config.toml
d_mlp = 1024
init = "normal"
init_std_qkv = 0.0268
init_std_up = 0.0268
lr_mult_up = 1.41
decay_shape = "linear"
MLP neurons of a small language model. Each row is named by its layer, matrix (up: input weights; down: output weights) and neuron, and shows model dimensions 160-255. Each number is 50 + 10 x the weight over its row's rms, rounded and kept within 0 to 99.
Before each neuron's rows, "fires on" lists the tokens most often at its 100 highest values on Wikipedia text that the model never trained on.

fires on: "-", " s", "ly", " album", "|", "s"
L4.up893:57 39 56 54 39 72 56 64 37 55 55 59 56 52 47 40 57 60 39 40 42 50 51 40 44 38 32 44 17 62 52 46 37 53 53 46 51 46 32 69 57 49 39 49 50 51 51 64 54 59 53 62 70 25 46 49 40 58 44 47 55 49 46 49 40 25 47 61 36 51 69 49 59 44 40 71 51 47 36 48 50 42 52 49 37 49 44 50 67 37 32 58 44 75 42 40
L4.down893:43 59 44 63 52 50 48 58 58 55 46 64 36 44 32 50 49 39 54 42 60 57 45 28 42 49 36 42 27 50 58 49 49 41 46 55 61 49 49 51 77 60 67 65 56 33 41 42 21 61 61 66 54 33 37 62 54 71 58 35 66 44 56 34 34 50 48 41 46 50 51 44 36 58 40 31 63 57 64 30 49 37 43 48 68 49 49 51 41 50 51 26 50 60 47 60

fires on: "as", "or", "ou", "ran", "f", "p"
L4.up344:41 52 44 62 24 55 42 31 37 41 44 67 48 46 59 49 54 33 39 50 55 61 42 64 57 54 53 43 62 60 55 40 39 67 40 40 51 51 53 47 47 60 46 47 60 48 55 39 44 45 55 44 58 40 71 49 32 63 44 47 46 52 58 44 37 58 63 36 52 60 50 47 56 44 54 68 44 39 53 37 41 58 59 44 34 43 47 48 51 49 23 42 42 57 35 33
L4.down344:39 54 48 46 59 50 43 35 47 63 50 23 52 58 45 54 56 36 41 48 62 58 53 38 54 63 51 42 52 45 46 56 65 55 33 57 48 45 36 58 47 46 48 55 47 61 62 50 50 57 41 57 53 37 57 72 63 61 50 61 43 31 29 52 67 49 49 33 51 46 49 51 71 43 35 49 44 47 42 59 49 53 75 46 60 47 62 37 70 70 66 61 33 64 42 67

fires on: " of", "ul", "pl", "am", "al", "il"
L4.up1017:48 44 39 41 52 52 43 47 53 41 28 46 31 32 46 47 53 35 24 52 41 45 29 62 36 47 39 40 55 74 55 42 34 48 58 77 47 37 44 64 41 42 43 61 61 54 42 60 58 43 45 64 49 53 66 75 34 59 43 33 51 55 52 28 54 44 48 61 60 72 35 61 48 40 57 57 55 61 59 60 52 53 40 55 48 44 58 47 44 51 43 60 58 63 55 51
L4.down1017:61 48 46 50 50 38 70 57 72 44 52 48 57 34 30 34 54 54 51 25 57 54 52 43 46 52 50 43 45 43 54 49 62 57 56 42 52 66 48 46 50 42 53 55 54 53 48 73 58 60 35 42 66 47 43 62 61 64 57 35 55 31 61 63 48 45 49 62 66 68 52 54 26 59 36 50 43 37 63 61 63 53 49 33 35 28 51 40 60 45 67 54 36 53 56 48

fires on: "ust", "ip", "ivers", "um", "ard", "ult"
L4.up904:63 31 43 46 41 47 49 64 60 40 35 55 55 66 43 58 53 45 51 54 56 44 34 53 46 40 36 49 43 45 39 33 43 32 56 34 43 69 36 55 39 44 73 48 67 41 49 45 46 40 58 47 51 55 47 60 39 61 48 47 46 54 47 35 54 51 67 60 56 46 43 48 47 48 52 59 46 47 60 55 56 45 48 53 64 57 70 51 47 40 50 49 44 44 41 33
L4.down904:52 51 44 41 54 34 59 39 67 61 56 43 51 45 43 49 56 56 31 54 50 40 38 31 59 57 63 54 54 37 41 51 68 51 45 60 72 57 46 54 42 49 68 62 38 55 55 56 58 71 51 68 49 52 52 43 37 47 42 53 60 36 62 34 47 39 40 48 51 54 45 59 78 39 56 39 52 57 60 36 45 51 59 55 47 62 45 44 50 75 55 41 57 53 44 64

fires on: "–", "/", "ian", "–2", "–1", ":"
L4.up674:35 51 54 61 36 63 64 48 43 65 42 53 49 41 66 49 56 29 41 36 44 35 36 56 48 28 50 59 39 39 42 47 49 44 68 43 51 42 40 32 37 52 68 36 30 43 53 53 37 54 44 45 51 53 68 41 47 51 56 46 45 58 57 52 52 60 68 55 23 46 27 55 67 55 41 53 42 65 52 51 46 46 64 45 39 55 42 65 56 74 37 43 52 65 59 42
L4.down674:55 38 76 48 62 44 50 56 45 45 50 69 36 69 46 51 61 60 60 51 45 55 46 49 54 49 57 35 51 35 42 36 34 45 43 36 46 52 60 32 33 57 56 42 39 45 50 74 50 60 34 63 52 61 60 48 42 43 49 45 48 47 41 58 47 47 68 46 56 42 54 32 44 56 69 52 46 52 46 47 62 37 55 55 51 36 76 40 50 30 47 30 34 55 50 65

fires on: " of", ":", " in", "s:"
L4.up114:51 39 67 58 64 45 60 29 52 63 19 60 47 56 37 39 54 60 52 41 54 26 42 56 43 35 56 48 26 72 37 46 48 52 51 59 44 56 47 55 56 61 42 46 26 50 42 31 55 41 48 46 34 49 45 53 57 44 55 52 42 52 58 37 40 37 49 52 61 65 43 43 66 45 56 60 42 33 41 49 48 54 52 57 64 53 59 70 32 39 46 63 50 58 54 36
L4.down114:59 49 60 52 54 51 34 44 57 48 52 58 56 64 50 45 30 48 53 38 54 38 54 49 58 47 53 59 49 57 45 45 53 35 50 45 64 57 52 80 69 46 44 43 38 53 56 42 53 55 72 52 39 49 52 60 28 58 50 63 52 47 46 56 51 54 36 55 50 32 74 56 62 46 59 45 51 43 61 40 48 51 50 50 40 56 39 57 58 58 54 38 51 45 49 54

fires on: "ard", "ult", "ect", "ill", "ward", "ol"
L4.up442:26 38 43 65 47 48 42 69 51 36 32 59 53 38 60 55 56 43 66 43 49 55 50 49 61 45 58 23 44 53 62 64 49 42 51 56 51 51 51 54 45 31 48 52 65 42 56 36 50 27 57 44 57 54 49 57 34 51 53 65 45 44 59 34 59 61 71 63 54 51 48 55 45 60 51 57 30 50 54 55 72 45 73 40 27 36 57 53 51 47 42 41 58 73 46 39
L4.down442:54 66 41 44 68 58 38 56 42 63 50 58 41 47 51 48 38 55 43 42 47 38 58 37 39 59 49 47 27 36 64 38 62 45 68 70 44 34 56 34 55 47 24 54 52 56 44 42 32 50 52 57 30 52 61 55 60 67 63 51 64 57 41 41 34 56 40 50 45 52 35 66 44 62 35 34 66 62 57 34 28 52 52 56 53 51 53 60 62 64 41 50 45 44 55 64

fires on: "up", "qu", "pp", "op", "ce", "ct"
L4.up229:47 49 45 50 55 43 39 38 42 33 33 42 49 59 50 48 64 51 34 54 38 38 40 29 53 56 54 50 50 58 62 61 62 56 39 56 45 51 40 32 53 43 63 40 53 42 36 59 45 42 56 33 38 60 63 41 50 61 41 47 34 57 70 49 44 55 57 54 51 71 65 35 59 52 49 46 40 51 48 51 47 42 66 41 52 43 64 37 56 59 54 44 46 52 42 41
L4.down229:67 52 33 43 60 43 51 34 83 37 55 36 38 39 47 43 38 33 43 67 50 49 58 43 59 59 52 46 50 48 52 32 71 56 36 39 34 58 55 53 66 43 42 51 33 49 40 62 58 60 51 42 67 49 73 48 50 49 54 42 52 57 62 42 46 56 58 50 47 54 60 51 53 59 58 49 58 66 70 44 55 43 35 54 67 49 60 31 68 44 51 56 53 61 78 70

fires on: " other", " their", " local", " new", " des", " its"
L4.up40:41 39 59 50 49 39 52 54 51 72 44 36 45 25 71 57 55 55 58 54 38 47 48 43 26 52 50 60 60 52 36 56 62 58 58 51 42 58 58 50 49 40 46 48 46 44 48 42 49 52 46 49 57 53 44 57 47 57 46 69 56 44 42 31 50 44 47 43 56 75 41 43 57 61 42 45 35 58 46 38 42 50 51 60 60 43 56 63 58 64 43 49 42 50 54 33
L4.down40:41 65 49 49 66 50 52 57 55 58 43 55 51 54 28 44 28 56 71 39 56 51 42 61 56 41 60 57 49 55 55 59 46 41 64 48 46 54 71 52 46 50 40 49 38 40 32 54 39 60 52 49 62 43 38 55 45 52 65 63 42 68 52 48 44 58 45 48 54 58 54 61 55 59 32 44 47 54 62 44 43 70 75 51 64 47 34 47 60 62 47 49 40 46 60 57

fires on: "ig", "reg", "l", "eat", "t", "g"
L4.up826:41 31 64 43 47 52 41 49 61 47 49 52 28 57 32 52 46 18 49 34 44 44 32 47 49 50 55 41 34 44 74 44 26 59 42 50 55 56 43 45 50 48 68 41 49 55 64 38 44 66 51 30 47 55 44 49 40 64 57 50 47 43 37 32 38 50 55 52 45 49 52 40 41 54 49 60 38 48 42 51 74 29 58 51 63 57 66 43 37 49 57 64 45 63 56 53
L4.down826:60 58 54 55 54 61 43 43 66 45 65 53 34 56 59 49 61 46 47 50 36 54 42 49 65 53 45 45 55 45 50 45 55 34 37 52 49 49 48 41 41 45 48 55 41 77 49 54 55 55 57 25 57 34 71 67 62 36 45 28 57 61 41 46 39 64 40 66 67 57 41 52 58 58 49 46 52 35 30 44 50 32 52 48 57 32 53 47 39 38 64 54 44 31 64 34

fires on: "or", " of", "ation", ":", "ince", "ution"
L4.up692:59 38 50 59 62 35 52 39 52 61 41 55 42 69 50 57 45 65 29 26 47 52 60 41 33 40 54 37 36 57 62 57 60 54 54 55 51 49 49 49 30 44 56 41 52 42 49 41 52 25 41 67 44 61 66 52 63 60 63 47 45 43 51 51 55 35 49 45 46 48 34 32 39 33 65 66 48 43 54 45 57 51 41 65 55 60 69 55 45 33 49 47 45 57 47 52
L4.down692:36 58 48 41 49 39 55 70 40 56 67 47 48 52 53 52 52 42 42 48 56 40 67 51 56 69 34 58 45 46 47 49 48 42 40 39 65 42 45 61 49 48 47 32 67 44 43 60 62 52 51 50 54 40 39 67 48 47 53 36 52 34 54 43 31 46 35 40 53 70 59 55 46 50 50 37 60 52 46 44 29 39 54 50 31 44 40 49 35 70 66 80 51 48 42 48

fires on: "ig", "b", "j", "l", "ug"
L4.up921:53 35 50 54 59 68 45 50 47 36 52 46 34 55 39 41 56 39 48 50 48 59 31 43 49 52 23 52 37 60 61 54 41 59 60 55 55 59 51 52 45 46 66 48 51 46 71 49 38 60 36 56 56 30 69 49 66 58 49 47 34 22 35 54 41 45 52 43 55 52 44 39 56 48 61 61 43 59 46 50 60 55 42 48 57 53 62 57 31 43 49 58 50 49 60 40
L4.down921:51 50 54 38 35 47 45 40 36 51 44 38 57 49 49 59 44 40 61 61 33 42 42 69 49 51 54 58 65 57 39 45 69 53 60 67 62 42 50 70 49 56 31 52 46 45 29 63 55 44 65 49 52 36 53 46 56 30 50 46 37 69 35 48 51 52 36 58 55 50 48 41 49 55 51 45 36 44 49 38 46 41 47 43 35 39 40 63 27 74 51 61 73 41 43 53

fires on: "p", "or", "ic", "our", "con", "t"
L4.up131:50 29 54 55 33 35 28 46 57 58 53 63 51 48 51 45 58 68 49 48 36 51 51 39 58 54 56 56 63 45 47 41 38 53 56 43 35 50 50 58 49 59 55 50 66 50 45 33 45 51 42 65 41 34 45 50 25 58 50 38 58 42 48 52 64 59 69 49 62 61 58 55 64 50 51 48 59 44 49 41 47 51 61 55 40 61 58 47 67 34 56 39 58 57 56 70
L4.down131:50 47 54 35 38 75 46 61 43 49 49 62 41 41 62 53 54 52 55 33 45 41 45 57 56 65 51 38 48 53 54 74 63 42 41 44 53 47 51 58 49 56 49 51 51 61 48 48 55 55 50 42 42 44 38 46 60 62 57 51 59 63 66 41 60 38 55 57 71 46 46 56 50 54 55 30 54 44 53 74 63 50 39 30 67 32 60 36 67 61 54 61 27 43 51 62

fires on: " |", " his", "ent", "an", "ian"
L4.up15:53 42 34 69 49 49 65 41 55 46 44 45 61 48 59 47 55 61 51 36 48 60 41 41 23 56 36 61 37 48 52 39 28 56 50 57 49 48 47 28 41 67 62 57 50 46 57 74 39 68 27 41 56 39 46 34 27 48 54 60 42 53 50 27 46 65 61 68 36 61 45 46 44 60 64 57 50 57 50 57 48 44 53 67 35 55 44 58 60 55 45 42 69 53 66 38
L4.down15:46 49 58 42 47 59 41 66 33 45 53 76 57 52 40 34 70 55 52 50 45 42 56 47 54 49 41 53 52 41 72 69 75 46 56 56 44 32 50 52 51 58 47 44 36 40 64 56 41 50 51 79 57 52 47 46 51 74 50 54 62 46 60 60 41 44 47 47 76 28 58 40 58 56 50 52 67 58 45 42 24 67 43 49 57 37 44 58 42 43 45 50 53 60 33 38

fires on: "ic", "ian", "in", "an", "ish", " American"
L4.up836:50 44 51 67 49 40 57 25 60 53 26 56 50 60 56 32 51 49 56 55 45 45 45 56 37 53 38 68 49 35 58 45 28 65 51 36 54 66 52 56 47 60 55 53 31 52 52 60 57 58 40 58 48 49 43 37 44 35 53 54 67 31 60 37 63 42 39 48 53 51 42 57 58 58 69 49 56 46 58 48 42 46 52 66 63 53 47 48 43 55 48 63 64 65 50 53
L4.down836:48 33 40 66 62 39 45 72 39 61 58 60 55 37 47 56 58 68 48 42 46 58 33 52 41 25 75 45 60 46 34 51 50 51 38 37 50 63 65 48 55 51 51 56 36 61 44 58 51 51 56 57 50 44 40 41 52 34 38 46 49 58 48 32 60 44 61 38 46 54 41 52 58 54 44 65 59 57 55 49 46 60 58 49 42 44 50 60 52 42 45 53 32 38 49 47

fires on: " H", " res", " M", "H", " ass", " h"
L4.up80:43 37 58 68 52 54 58 66 49 40 41 53 37 51 45 47 50 42 31 54 45 38 55 54 54 44 43 51 37 50 56 56 32 62 51 69 42 62 41 51 57 57 40 62 40 49 44 42 41 36 43 56 54 44 40 58 45 41 50 50 34 64 45 42 55 35 52 60 57 46 49 43 64 40 57 42 59 64 65 49 59 59 47 40 57 27 66 47 39 53 42 59 66 60 42 42
L4.down80:52 59 58 33 68 43 66 55 44 51 51 51 62 44 56 45 40 36 42 63 30 53 64 46 45 54 51 55 45 46 34 37 48 59 44 64 60 52 54 39 46 50 36 52 55 42 32 54 43 38 38 66 55 54 54 39 50 47 49 34 55 46 40 34 29 48 42 58 62 41 73 34 66 47 55 42 44 62 38 37 36 49 45 63 43 61 45 53 44 52 80 32 71 42 42 56

fires on: "he", "w", " th", " w", " W", " f"
L4.up139:43 45 52 52 44 49 56 33 66 39 62 58 48 35 49 50 47 52 58 55 51 34 44 36 60 43 38 66 56 49 47 59 51 45 56 46 64 39 49 76 41 64 40 51 62 54 26 50 42 50 54 72 66 41 54 48 36 34 29 53 44 53 51 52 47 51 49 61 40 82 46 47 57 44 56 63 38 60 41 40 51 44 41 53 40 47 48 78 52 55 48 51 33 37 46 29
L4.down139:41 56 45 51 47 49 58 61 36 53 43 34 49 50 53 47 49 60 61 60 37 51 44 64 37 65 66 36 40 45 40 51 42 56 48 62 61 28 66 38 38 44 64 53 49 60 54 45 49 61 39 49 32 55 38 40 40 58 45 50 57 45 49 23 66 61 43 53 51 50 50 56 66 55 36 34 46 50 37 62 53 46 26 52 45 50 52 44 48 53 35 73 58 44 64 44

fires on: "ly", "al", "ary", "ely", "rol"
L4.up3:49 52 51 52 55 58 57 48 66 32 31 62 48 48 54 48 49 58 46 56 37 45 35 35 42 49 48 50 46 70 54 58 59 73 50 48 48 67 47 58 47 42 65 52 62 62 44 58 49 41 50 46 46 46 57 53 56 46 41 37 45 44 58 44 43 49 61 51 65 57 51 49 65 35 54 61 55 57 65 36 53 30 45 52 37 57 67 43 50 24 28 58 48 51 41 37
L4.down3:41 33 54 54 61 52 57 27 55 52 41 42 57 48 59 59 66 45 62 24 55 59 41 65 57 56 51 52 39 43 46 54 51 44 53 61 52 61 54 60 46 47 33 62 38 57 56 45 40 51 50 44 68 51 50 53 49 42 61 58 54 35 71 53 29 54 47 43 49 57 54 61 40 42 53 49 41 52 54 47 64 52 55 51 53 29 48 46 43 50 58 41 52 44 39 40

fires on: "1", "anc", "-", "s", "ele", "2"
L4.up43:61 64 45 48 47 39 61 52 29 41 46 57 46 43 46 45 46 52 37 45 52 41 61 39 49 31 39 54 41 58 56 42 30 54 51 54 48 51 34 62 43 59 67 56 55 46 51 78 52 48 43 52 57 51 51 57 35 43 43 47 52 46 34 48 24 37 53 49 64 49 40 39 73 36 61 46 52 57 38 57 59 48 61 54 53 48 61 62 56 58 32 51 34 56 48 37
L4.down43:35 70 56 59 35 39 58 46 29 38 66 54 74 34 49 56 47 52 38 50 52 44 34 42 55 51 33 53 48 56 56 71 56 65 52 48 53 42 57 54 43 37 61 39 49 60 63 47 45 41 46 51 28 42 54 67 49 50 31 45 44 45 50 42 26 43 39 51 46 51 27 57 44 69 49 63 47 45 57 37 56 43 46 55 56 55 62 52 46 36 60 39 52 28 43 69

fires on: "tal", "ent", "est", "ary", "al", " the"
L4.up770:37 54 45 44 77 53 58 47 63 49 59 46 56 42 51 45 62 63 52 38 40 43 55 24 35 39 40 59 51 56 53 43 51 53 54 50 52 73 44 67 50 49 44 53 48 61 57 53 46 35 50 39 60 51 54 43 51 45 29 57 62 51 42 55 48 43 48 50 53 47 53 47 71 53 62 51 40 38 65 47 53 50 41 49 39 48 59 45 50 46 47 41 45 42 47 45
L4.down770:54 49 36 46 37 34 42 61 54 59 59 50 54 43 46 58 36 45 54 40 57 36 36 63 60 32 58 49 47 56 50 52 31 49 61 66 40 33 60 36 65 60 51 51 35 54 61 58 46 47 46 26 64 39 36 30 40 50 42 50 52 43 48 46 44 60 60 24 35 47 52 71 40 52 39 45 42 50 73 63 40 51 49 55 56 48 45 61 58 35 43 44 43 42 58 65

fires on: "il", "ed", "m", "ent", "et", "al"
L4.up950:38 63 46 44 40 45 43 46 60 54 25 62 38 51 59 67 49 55 41 41 45 30 54 48 51 66 46 56 49 45 65 50 32 57 40 65 56 62 42 59 39 39 59 52 44 53 53 46 34 41 42 62 53 57 59 47 53 48 66 45 48 47 44 34 61 62 55 54 51 53 64 58 54 50 39 48 41 44 52 50 45 40 31 46 45 30 42 45 47 49 56 65 41 47 48 50
L4.down950:65 66 57 71 50 38 44 66 53 44 59 48 50 52 42 68 56 73 32 42 60 55 45 35 45 52 52 40 52 48 41 39 40 62 60 43 61 66 50 45 49 28 59 53 53 52 58 33 44 36 58 61 56 50 51 40 46 51 44 53 65 48 46 54 56 59 58 54 44 36 48 48 41 30 48 44 56 67 51 48 64 41 49 48 30 45 51 53 52 45 76 66 38 51 69 55

fires on: "port", " Team", "ac", "in", " |", "n"
L4.up993:64 54 48 58 34 47 49 37 41 81 39 50 40 47 59 37 52 46 38 47 48 65 51 55 45 49 37 47 55 46 52 45 46 57 52 35 51 52 60 44 42 44 49 49 43 55 59 58 50 67 45 48 60 60 47 49 47 51 53 60 55 48 57 51 44 52 53 57 50 37 64 34 34 32 65 59 57 61 37 45 51 44 60 46 60 33 76 43 61 69 30 64 38 69 63 45
L4.down993:42 64 70 51 38 45 53 51 56 62 54 44 50 60 46 51 53 54 47 71 42 54 39 59 43 64 35 72 36 50 34 40 52 46 58 67 69 54 45 42 30 49 52 52 45 39 52 23 44 83 53 56 48 39 53 66 61 50 61 52 58 35 45 20 44 54 37 51 51 54 39 53 67 51 67 46 47 26 48 60 50 54 58 61 59 37 64 69 54 58 25 38 48 58 58 57

fires on: "an", " An", "al"
L4.up102:55 58 50 69 63 54 41 45 71 80 10 48 43 41 63 47 50 53 50 42 30 38 49 48 41 50 50 34 49 38 64 50 52 52 56 44 80 50 46 59 43 44 46 48 39 37 63 47 56 55 45 46 50 44 63 51 80 26 56 49 55 41 60 67 52 49 47 61 61 51 45 61 51 40 65 68 46 52 45 57 48 49 45 50 43 35 70 53 53 43 48 58 53 43 53 50
L4.down102:50 31 30 52 60 46 49 44 41 52 60 59 58 42 34 54 38 66 41 53 40 40 45 46 27 40 65 43 50 48 52 47 31 49 26 33 42 53 42 42 43 50 46 37 66 54 48 37 52 57 57 56 32 45 52 61 50 49 53 53 20 72 62 53 37 49 41 39 25 51 56 46 53 59 50 51 33 52 47 72 57 55 58 57 60 45 59 62 61 55 47 54 62 61 53 47

fires on: "t", "ause", "e", "ess", "iss", "oss"
L4.up210:42 44 37 60 39 62 49 35 57 31 53 44 53 48 40 44 58 48 65 54 51 50 49 60 62 55 32 67 48 53 50 68 50 45 36 63 48 52 55 69 70 66 48 42 46 51 65 57 50 39 34 57 42 64 44 51 62 60 33 51 40 44 45 54 44 42 29 71 47 43 38 54 45 53 53 52 46 68 56 65 51 44 48 62 48 50 52 71 41 52 70 75 50 59 57 39
L4.down210:37 51 56 44 43 71 50 37 65 55 55 51 52 56 34 25 47 52 49 53 51 49 51 51 51 51 52 60 36 51 61 28 53 38 59 41 24 48 66 62 51 39 52 34 59 39 43 58 57 50 47 52 48 35 55 32 49 59 45 52 57 45 52 46 50 22 67 48 52 29 70 63 64 35 41 54 52 42 43 48 63 44 47 38 47 75 52 57 62 44 53 53 57 58 62 52

fires on: " American", "ian", "an", " to", " German", " team"
L4.up427:41 45 61 62 59 45 41 52 53 56 41 46 43 52 66 46 66 34 54 46 53 33 43 57 45 34 28 58 62 41 49 37 50 54 50 51 49 46 46 45 39 62 43 37 46 36 47 56 48 55 37 48 59 36 74 31 45 41 51 51 45 49 57 52 45 44 49 57 42 53 40 64 73 33 45 76 59 61 61 49 42 53 52 45 55 40 49 40 51 44 38 56 39 48 71 26
L4.down427:38 60 37 68 48 47 46 69 58 37 52 57 35 46 54 53 68 64 41 36 50 45 58 35 49 52 58 45 63 39 36 43 69 34 48 46 51 28 42 49 43 49 43 63 39 63 48 41 54 51 77 54 39 53 59 64 54 44 39 71 36 57 46 63 53 58 72 54 52 45 46 52 50 54 50 64 64 45 57 44 53 39 48 49 51 52 63 58 27 53 37 46 49 55 23 39

fires on: " f", " F", ",", " Championship"
L4.up530:66 65 46 53 69 49 52 55 57 47 51 34 53 37 56 59 46 43 64 53 48 54 55 49 48 49 49 59 44 56 74 54 42 68 36 30 45 72 33 58 49 59 51 49 44 43 55 54 49 46 48 51 66 55 42 28 61 53 42 64 50 57 60 62 57 33 43 47 44 53 33 42 57 45 37 48 52 44 45 45 60 41 51 66 40 50 40 66 55 50 26 51 40 66 52 48
L4.down530:59 64 49 40 47 43 41 55 36 42 63 58 47 50 58 45 51 35 52 63 57 52 50 50 48 49 37 47 52 42 57 30 45 64 62 39 47 53 58 37 50 50 61 49 62 36 61 61 66 34 51 54 56 51 56 47 63 61 52 45 47 35 58 43 37 50 49 53 45 44 71 50 50 32 41 56 32 51 41 45 54 56 48 65 44 49 36 41 47 49 40 48 56 37 52 66

fires on: " f", "un", " se"
L4.up55:40 48 39 64 56 50 44 47 62 44 37 43 51 42 52 55 47 52 39 49 41 49 53 44 56 44 60 66 56 50 56 60 49 69 55 55 62 36 57 48 39 55 53 62 54 51 44 56 50 52 40 61 59 63 49 49 32 42 51 49 40 49 49 33 38 54 57 57 51 72 57 43 66 39 68 53 36 47 40 53 35 62 42 52 59 45 70 48 45 54 40 57 56 44 55 36
L4.down55:42 49 41 34 49 45 43 58 72 48 57 37 61 43 62 57 60 54 58 67 64 62 51 37 39 34 46 63 50 38 44 56 39 53 55 52 54 43 49 43 50 67 24 53 23 47 49 34 55 47 51 54 36 41 50 41 39 47 42 42 61 48 49 38 52 40 46 49 44 40 35 53 46 58 45 64 35 48 54 39 47 72 40 59 43 45 52 46 56 67 37 42 62 43 59 44

fires on: ":", " /", " |", " ft", ";", "/"
L4.up962:50 55 50 53 32 55 73 40 34 60 46 28 46 35 54 56 57 64 48 43 36 53 47 41 45 49 43 61 53 46 64 46 42 50 56 46 53 57 35 38 39 58 70 42 53 40 50 38 51 54 28 48 62 39 54 41 59 47 54 56 36 52 51 46 37 47 55 49 39 49 55 49 53 57 65 51 37 48 49 49 60 29 57 44 25 46 49 49 63 59 50 53 73 49 28 34
L4.down962:32 61 66 60 30 44 46 73 61 55 71 57 46 55 52 28 64 46 50 48 71 42 52 51 39 69 56 40 57 47 59 43 43 67 37 40 44 52 50 36 57 64 61 55 31 35 52 41 34 44 47 42 57 46 61 50 35 56 47 54 53 34 45 60 47 49 62 53 51 45 38 50 49 74 48 37 50 62 44 56 40 51 52 44 54 72 55 50 40 51 69 41 49 51 35 50

fires on: "in", "er", "s", "ary", "ond"
L4.up152:72 50 52 60 53 37 34 53 59 59 57 55 52 61 51 49 63 50 30 44 41 47 56 56 51 44 26 52 44 48 33 51 33 54 55 55 60 68 47 49 38 77 53 63 50 41 45 49 55 53 47 58 57 62 30 44 48 55 63 30 46 40 44 48 48 33 39 61 49 32 49 46 48 39 51 57 60 54 50 55 63 36 54 78 56 53 49 56 56 38 55 56 49 71 52 34
L4.down152:61 17 50 50 45 48 50 66 40 56 61 49 58 61 46 50 50 51 43 40 39 58 39 39 56 73 67 59 61 71 42 46 50 47 37 43 58 41 61 52 31 58 40 60 41 62 34 58 54 55 54 42 58 50 42 53 58 65 48 45 48 42 48 39 40 47 45 73 66 40 55 39 42 41 42 55 53 51 45 55 52 55 44 57 27 45 42 36 56 46 38 47 65 51 39 40

fires on: " h", " H", "H", "b", "all"
L4.up690:65 50 62 74 48 62 54 37 45 57 41 51 63 64 56 48 62 52 58 44 61 36 45 63 51 45 52 71 22 41 41 52 54 69 52 70 57 52 48 41 47 54 44 52 38 42 43 63 54 38 58 57 56 43 42 31 37 50 45 51 30 45 48 53 38 41 62 50 45 48 29 30 58 29 44 72 49 47 56 61 48 64 44 53 53 57 45 44 42 46 35 61 53 65 49 44
L4.down690:63 51 53 39 42 53 36 65 46 46 54 40 56 42 57 63 55 52 55 50 43 39 43 36 55 54 46 67 49 53 55 47 30 63 62 60 60 34 75 45 50 52 51 64 42 43 40 41 56 51 52 46 57 46 55 58 53 37 61 72 52 38 58 43 46 64 38 43 58 33 70 23 58 68 38 48 56 64 42 47 52 47 31 56 46 43 41 31 55 45 48 40 41 66 67 43

fires on: "m", "em", "qu"
L4.up494:47 37 41 54 57 42 47 58 40 38 49 38 52 55 31 48 50 47 54 38 58 47 52 39 31 50 29 58 41 71 57 55 63 40 40 67 70 65 52 49 49 47 69 60 49 50 56 64 52 15 42 48 44 63 72 56 46 39 42 54 26 59 47 43 44 41 44 54 43 57 60 41 39 49 69 52 40 42 52 56 36 56 50 36 41 44 56 46 41 48 39 52 41 55 39 47
L4.down494:42 50 56 34 58 47 53 40 59 52 46 42 36 49 56 65 39 28 54 71 29 49 38 41 50 52 54 62 58 67 49 34 70 44 49 56 39 56 58 47 57 38 46 56 44 36 50 46 45 42 55 64 74 49 47 50 37 36 54 40 35 65 53 34 58 59 40 47 45 48 54 58 41 61 63 45 51 49 48 36 37 52 49 46 35 76 35 41 38 32 65 42 71 43 45 47

fires on: "ated", "ed", "ate", "ued", "ized", "ced"
L4.up175:48 45 46 50 50 48 23 38 26 48 43 46 49 37 50 43 47 49 60 34 48 43 49 54 55 48 56 67 54 57 42 42 53 39 43 43 41 68 50 50 54 42 45 47 52 43 63 48 35 45 35 71 41 57 48 54 71 65 48 56 59 54 60 46 58 59 54 60 55 63 41 34 68 62 41 49 42 50 46 44 45 55 44 65 58 57 63 39 47 26 47 76 49 59 47 32
L4.down175:42 39 64 62 42 69 50 40 53 50 39 54 33 26 61 62 74 47 51 47 50 62 62 44 50 43 56 54 56 49 61 41 51 38 21 51 52 39 42 49 52 61 48 44 40 61 53 63 50 46 45 29 51 49 28 35 63 68 35 50 48 54 47 39 54 45 41 54 46 48 54 43 44 54 49 52 50 47 56 40 58 42 40 22 47 64 35 54 45 47 45 52 67 38 36 39